From a checkpoint of a small transformer trained on Wikipedia: 6604 steps.
MLP neurons of a small language model. Each row is named by its layer, matrix (gate and up: input weights; down: output weights) and neuron, and shows model dimensions 480-575. Each number is 128 + 32 x the weight over its row's rms, rounded and kept within 0 to 255. A neuron's up and down rows have the sign that makes its largest values positive.
After each neuron's rows, "fires before" lists the tokens most often just after its 100 highest values on Wikipedia text that the model never trained on; "fires on" lists the tokens most often at its 100 highest values on Wikipedia text that the model never trained on.

L2.gate595 [143 133 124  84 167 104 126 148 172 154 110 102 112 142 156 142  69 126 136  43 146 153 141 131  78 121 200 154 156 115 119 145 132 171  92 231 138 152  90  58 109 124 111 121 119  78 149 115  99 118 131 114 114 149 112  81  86 107 119 130 197 119  75 102 107 123 153 129 132  74 149  98 133 138  92 127 158 145 132 158 112 134  77 192 157 154 134 124 134 114  89 132  77 113 202  73]
L2.up595 [219  96 121 119  89 127  33  98 130 165  80 161 153 121 165 155  88 124 109  92 136 155 149 161 132  92  69 119  43 139 118 156 127 153 161 104  81 177 156 137 174 109 138 182 147  71 139 138 120 128 136 112 117 176 130 155 150 141 137 160 159 132  94 195  74  91 117 140 150 109 137 209 125 162 122  87  83  63 114  91  84 132 142 148 141  75 154  82 102 185 110  89 145 128 207 127]
L2.down595 [101 113 118 156 184 142 134 149  92 126 136  84 167 142 150 142  94 123 167 132 192 157 121  99 115 113  97 116 149 128 153 161 108 171 155 168 110  97 107 109 174 150 165 149 153  72 184  76  90 122 128 129 192 137 112 145 107  94 115 136 118 154  94 146  80 110 103  67 118 137 135 210 112  86 120 131 133  69 165  69 149 118 126 151 178 157 202  91 134 201 157  47 122 146 135 110]
fires before: " |", " One", "\n", " and", " the"
fires on: " League", " Party", " Year", " Tournament", " of"

L2.gate1704 [143 145 120 116 117  80  84 122 192  69  73 138 153 120 102 152 126 113 172 133  86 203 108 140 140 129 148  83 117 157 144 133 120 190 163 213 130 108 122 121 154  89 118 110 143 140 148  99 168 145 107 132 163 119 140 140 159 163  92 123 101 111 178 151 137 110  90 166 112 143  60  40 107 119 131 159 163  93 130 115 135 114 134 162 118 112  91 122  79 140 117  82 168 110 103 118]
L2.up1704 [120 114 110 137  91 137 141 139 191 114 144 166 181 132  86 110 143 122 118 119 141 173 131 139 127 136 162 104 146 167  96  82 104  92 161  95  31 103 105 135 116 127 127 169 149  75 136 139 141 122  91 114 113 153  88 189  87  63 116 161 139  61 102 137  75 136 134 169 163 127 146 109 131  82 181 152  79 132  93 140 153  99 127  96 105 148  73 179 130  99 123 147 172 133 162 179]
L2.down1704 [108 130 117 101 101 118 121 106 102 171  79 122 176 155 129 131 162 158 112 141  90 147 138 134 158 154 127  98 130  83 186 142  76 155 137 105 165 133  87 146 136 107 140 156 135 129 127 153 144 164 166 154 109  51  97 207 147 177 128 143 217 103 118 150 117 136 129 139 113 160  94 113 102 142 135 140 106 132 124 185 163  82 194  70 128 173  77 132 110  96  79  65 184 123 140 181]
fires before: "|", "|---|---|---|---|---|---|\n", "|---|---|---|---|---|\n"
fires on: " |\n", "|---|---|---|---|---|---|\n", "|---|---|---|---|---|\n", "|---|---|---|---|\n", "|---|---|---|\n", "|---|---|\n"

L2.gate1242 [ 97 106 153  98 127  75 124 137 114 127  80 167 203 106 127 117  24 116 185 131 116 151 195 142 151 163 153 108 131 108 155 102 111 100 153 177 113 157 135  89  85 107 140 150 115 131 116  52 193 127 165  95 168 146 125 187 119  36 101 182 136 116 113 203 156 113 142 181 104 133 108  86 102 128 179 143  97 152 112 141 141 156 101 107  59 146 109 124 128 155 141 135 149 130 111 119]
L2.up1242 [ 89 116 123 119  69 121 115  97 170  60 129  85 117 145 143  83 131 132 131 134 119 173 147 152 138 166 141 148  44 140 185 124 161 127 163 182 129 124 152 100  60 107 147 106 216 119 103 117 163 111 121  93 121 177 138 145 129 159 138 194 120 117 125 148 135  50 148 150  87 123 163 124 126 141  83 157 108  99 147 130 127 141  81  74  34 135 100 173 155 178 164 163 101 142 203  58]
L2.down1242 [105  76 111 119 113 126 123 157 110  91  54 158 155  78 113 144 154  68 100 118 104 121 118  80 148  71  96 110 140  88 116 170 153 114 152 127 105 151 173 118 105 168 160 122 192 140  96 154 105 123 140 115  95 175  93 114 131 159 143 180 140 136 122 146 101 135  97 100 142  77 141 113 216 148 110 145 146  52 112 185  99 175  96 117  60 201 115 104  99  98 105 140 127 114 155 120]
fires before: "|", "|---|---|---|---|---|---|\n", "|---|---|---|---|---|\n", "."
fires on: " |\n"

L8.gate860 [158 166 125  89 146 148 143 132 112  81 120 115 138 144 143 131 123  66 107 115  67  80 128 136  88  84 162  90 104  61 110 170 115 111 129  61 139 153 124 117 107  93 140 157 144 186 119 175 139  94 152 125 122 156  71 146 124 145 103 136 196 140  70  89 116 187 134 117 141 161 123  96  92 138 182 100 161  93 187 194  88 161 193 130 116 166 159 163 125 105 164 102 121 145 110 119]
L8.up860 [124 144 182 123 102 184  68  89 141 120 132 171 163 157 176 134 127 169 100  82 150 151  80 139 133 140 167  75 131 158 172 103 151  99 106 131 166 138 135 122 155 138 124 132 122 135 132 169 145 132 151 131 130  97  99 128 142  81  82 138 126 120 117 153 105 135 101 162 127 134 127 136 162 174 138  57 113 116 154 111 156 198 158 117  67  64 111 151 123 113  73 121 139  89 168 134]
L8.down860 [176 110 149 168 182 128 158 130 124 111  96  66 106 115 147 136 115 138 124 154 110 118 150 121  76 177 133 158 163 101  98 138 160 139 159 128 141 128 128 113 124 151 111 135 166 113  88 171 117  97 136 127 171 128 159 105  25 144 104 147  92  81 124 149 138 104 128 149 128 168 102 111  87 137 138 138 118 123 193  88  89 132 137 134 180 171 102 167 153 159 126  81  98 107 160 111]
fires before: "0", "9", "1", ")", "3", "7"
fires on: "199", "200", "201", "198", " League", " Championship"

L8.gate1895 [152 128 119 170 136 118 103 109 212 179 143 150 213 148 117 127 118 153  81 115 118  50 126 144  76 126 173 117 124  90 116 100 142  71 166  99  86  99 145 123 152  85 146  96 135  79 100 114 181  73 124 152 122  74 134 166 100  87  86 143 120 135 204 185  70 120  80 111 112 124 131  94 200 191 129  93 169 144 148 100  69 161 137  93  94 136  86 159 150  87 169 100 135 145 116  96]
L8.up1895 [115  86 125 163 115  97 122 104 142 120 124 170 148 128 107 120 130 144  86  48  81 121 152 168 137 132 133 155 132 145 112 152 119 148 111  98  80 134 141 162 184 147 183 146 218 125 150  88 169 129  98 153  92 135 109 141 196  91 118 140 198 109 127  68  78 154 131  84 146 121 101  94 157 123 100 126 132 135 128 167 138 117 127 124 130 155 112 215  12 127 149 188 134 187 170 197]
L8.down1895 [108 108 123 173 153  91 128 115 161 150  70 114 191 106 100 142 150 139 190 106 108 110  93 151 165 133  84 106  73 136 147 141 119 136  91  99 104 121 141 115 165 146  88 153 147 122 170 182 191 119 121 152 108 165 148 104 114  74 182 124  46 136 111 158  74  83 116  80 160 111 112 118 127 157 158 105 158 147 142 139  93 136 140 121 178 188 100 170 108  94 165 117 140  98 166 157]
fires before: "|"
fires on: " |\n", "\n", "|---|---|\n", "|---|---|---|---|---|---|\n"

L8.gate1829 [ 95 110 132 177  79 180 102 154  71 164 123 156  75 130 159 153 167  95 170 105  80 109 189 109 118 120 116 164 143 115 101  46 113 151 150 112 177  71 182  72 134 113  85 186 222  92  63 169  99 113 144 155 217 119 116 150 123 118 171 147 132  76 138  81 157 169 112 132 163 124 114 126 208 117 112  77 172  98 140  70 108 119  90 101 137 110  89 128 151 175 155 179 116 132 127 142]
L8.up1829 [ 65 171 114 113  32 154 152 120 132 103 103 142 112  46 155 110  93  85 144  70  88  96 187 130 144 119 120 180 156 109 126 119 128  85 138  85  80  95 142  92 157  99  82 124 110  96 174 119 131 108 159 196 162 163 117 168  95 136 155 106 177 139 113 118 121  83 108  78 191  92  91 144 160 136  73 163 146 153 133 112  94 154  17 168 111 118 127 126  67 139 143 110 148 129  89 162]
L8.down1829 [ 75  84 150 117 118  83 152 126 109 100 116  83 215 193  88  93  94 174 114 116 149  77  84 140  72 145 163 125  47 159 151  88 159 109 179 143 135 149 123  99  69 141 133  84 175 144 148  89  79 135 133 172 116 138 132  99 161 139 137 141 141 149 109  95 118 152  91 116  44  91 156 127 120 103 160 116  82 134  67 107  92 132 127 105 106  91 109 157 142 128 124 107  97 105 138  74]
fires before: " |", " "
fires on: " ", " Turnout", " |"

L8.gate1268 [ 57 113 138  82 113 139 162 141 174 123 110 107 142 149 129 180 109 171 132 111  99 116 137 136 164 168 138  90 168 141 136 119 129 174 120  99 102 116  83 138 155 104 100 165  97  67 106 104 114 109 144  77 123 140 108 168 136  84 163 157 137 139 113 176 107 104 161 153 113 114 124 146  94  86 150  98 146 125 196 169 128 147 130 131 167 154 124 167 145  76  72 139 169 140 140 139]
L8.up1268 [ 98  74 130  99 105 118  90 113 112 126 147 126 127 147 101  93 105 135 142 112  84 119 129 127  53 151 150 122 132 119  95 180 150 141 109  58 174 153 148 123 143 121 146  94 182 142 129 157 150 123 117 145 118 110 154 194 163 152 127 120  88 129 120  77 138 102 188  74 136 107 154 129 131 161 124 120 127  82  12 102  80 115 114 127 120 103 106 101  75 221 166 151 143 133  99 146]
L8.down1268 [110  75 105 145 150 110 112 155 156  70 177 147 107 141  97 167 129 190 150 192 176 160  81 161 133 122 173 118 141 107 121 100 132 100 177 123  61 118 119 110 170 136 113 132 160 122 120 163 102  88  88  95 136 164 149 210 119 143 176  96  55 146 149  60  86 121 108 174 118 130 113 123 135 113 186  76 136 160  86  64 150 160 112 139 142 146 131 138 114 119 105 120 139 162  83 128]
fires before: "199", "200", "8", "4"
fires on: " ", "–", "201", "200", " Ken"

L8.gate588 [166 118 106  70 104 111 112 165 150 117 136 122 148 115 116 122 155 147  95 148  91  78 180 122 154 127 131 114  82 141  64 161 155  93 134  82 134 173 142 149 115 127 108 111 191 105 222 119 118 103 129  51 134 106 148  90  98 122  90 131 168 116 121 136 133 118  80 132 127  60  97 128  93  85 151 113 154 169 122 135 153 128 128 129 128 188 231 104 145 100 130 181 115 109 180  76]
L8.up588 [ 65 161 153 141 109  61 108 101 134 132 133  96 149 144 110 152 112 161 150 122 121 126 149 126  99 176 188 175 141 147 138 159 106 119 110 100 191 109 121 132  61 107 176  99 149 115 110 108 179 148 134  94 156  95 160 149 151 121 127 125 207 152 141 144 177 148 162 178 106 130 111 114  95 138 105  88 116 126 123 125 184 195 129  82 139 112  81  87 160  90 122 106 162 184 133 168]
L8.down588 [174  67 179 100 128  87 110 145 115  97 136 150 192 144 153 177 158 117  74 142 162 121 111 203 184 145 155  90 113 127 152  76 199  70 105 125 140 183  97 147 155 127  61 137  81 133 163 155  98 128 193 115 160 137 127  99  75  62 179  62 147 142 116 111 108 203 108  40 105 110 140  59  71 152 152 135 132  90 136 123 123 132  83  95 193 139 120 156 107 116  71  88 155 129  89 137]
fires before: "9", "8", "7"
fires on: "199", "198", "200", "==", "===", "197"

L8.gate1851 [110 163 143 144  75  75 118 105 102 137 184  82 128 195 129  80 126 110 131 125 182  82 134 158 121 155  95  65 108 169 177 135  88 147 139  76  81 100  96 212 165 121  88 172 158  92  95 117 113  68 157  71 151 128 124 114  96 158 118 129 112 130 133  76  71 130 166 175 111  53 183 126 117 178  43 106 143  71 173 100 166 178 150 162 137  86 104 102 165 172 116 148 101 135 152 101]
L8.up1851 [157  94 167 105 175 106  97 113 117 112 119 128 152 117  40 116 169 113 137 120  40 108  75 128  73  98 109 170 170 150  99 153 125  94 139  56 126 145  99 159 159  65 174 134 132 147  76 122 105  64  90 130 118  96 135 146 128 118  81 124 137  91 125 126 127 134 143  86  61  89  63 223 171 139 151 155 182  70 149 130  84 170 122 128 190 139 109 132 167 131 109  75 151 113 184 126]
L8.down1851 [147 114 132 115 135 120 175 116  95 144 164 125  77 127 172 107 126 165 167 108 142 158 128 117 152 178 135 121 137 142 145  89 118 103 151 125 116  72 138  76 109  66  83  41 177 136 114 111 151 134 105 111 143 171  97 163 104 160 138 116 129 206 119 176 156 165 190 117 153 125 208  88 171 135 175 207 112 108 149 111 148 160  81 121  99 103  70 136 175 148 133  94  89 138 106  77]
fires before: "0", "4", "1", "3", "2"
fires on: "–", "200", "199", "195", "190", "197"

L2.gate1468 [140 148 138 121 126 113 148 106 149  80 149  98 106 124 137 155 100 147 131  94 132 157 125 199  98 140 165 123  74 120 160 141 145 152 108 112 148  97 161 137 134  87 147 104 117  25 142  98 165 123 141 126  44 123  55 123  83 125 123 119 161  69 167 203  86 141 133  93 126  98 116 154 162 122 158 115 163  74 121 185  80 147 122 121 124 145  93  83  82 119 113 134 103  93  52 111]
L2.up1468 [192 106 124 162 100 111 140 112 107  94 118 144 133 180 163 107  88 121 141  74 101 136  90 162 103 117  80 117 117 127 149  87 154 105 119 185 113 144 127 133 150 153  83 132 103 147 120 142 134  85 136  85 208  86 166 108 204 166  84 122  84 135 144 181 163 118  73 134 118 107  84 121 102 167 101 105 159 172  70 162 172 107 132  46 181  96 116 168 156 159 112  86 143 103 127 147]
L2.down1468 [187 101 124 141 125 118 116 116 120 120  96 156 143 151 132 116 132 152 136 131 112  73  68 130  94  77 146 121 166 204 152 168 136 114 135 150 157 132  83  89 146 143 133 109 188  76 125  40  84 114 153  99 191 113 117 160 108 177 145  66 154 113 172 135 129 114 119 109  69 133  70 157 140 142 120  66 134 140 126 133 198 145 113 138 162 132  54 124 157 111 117  73 121 126 145 109]
fires before: " |", ":"
fires on: " Party", " Year", " Years", " Position"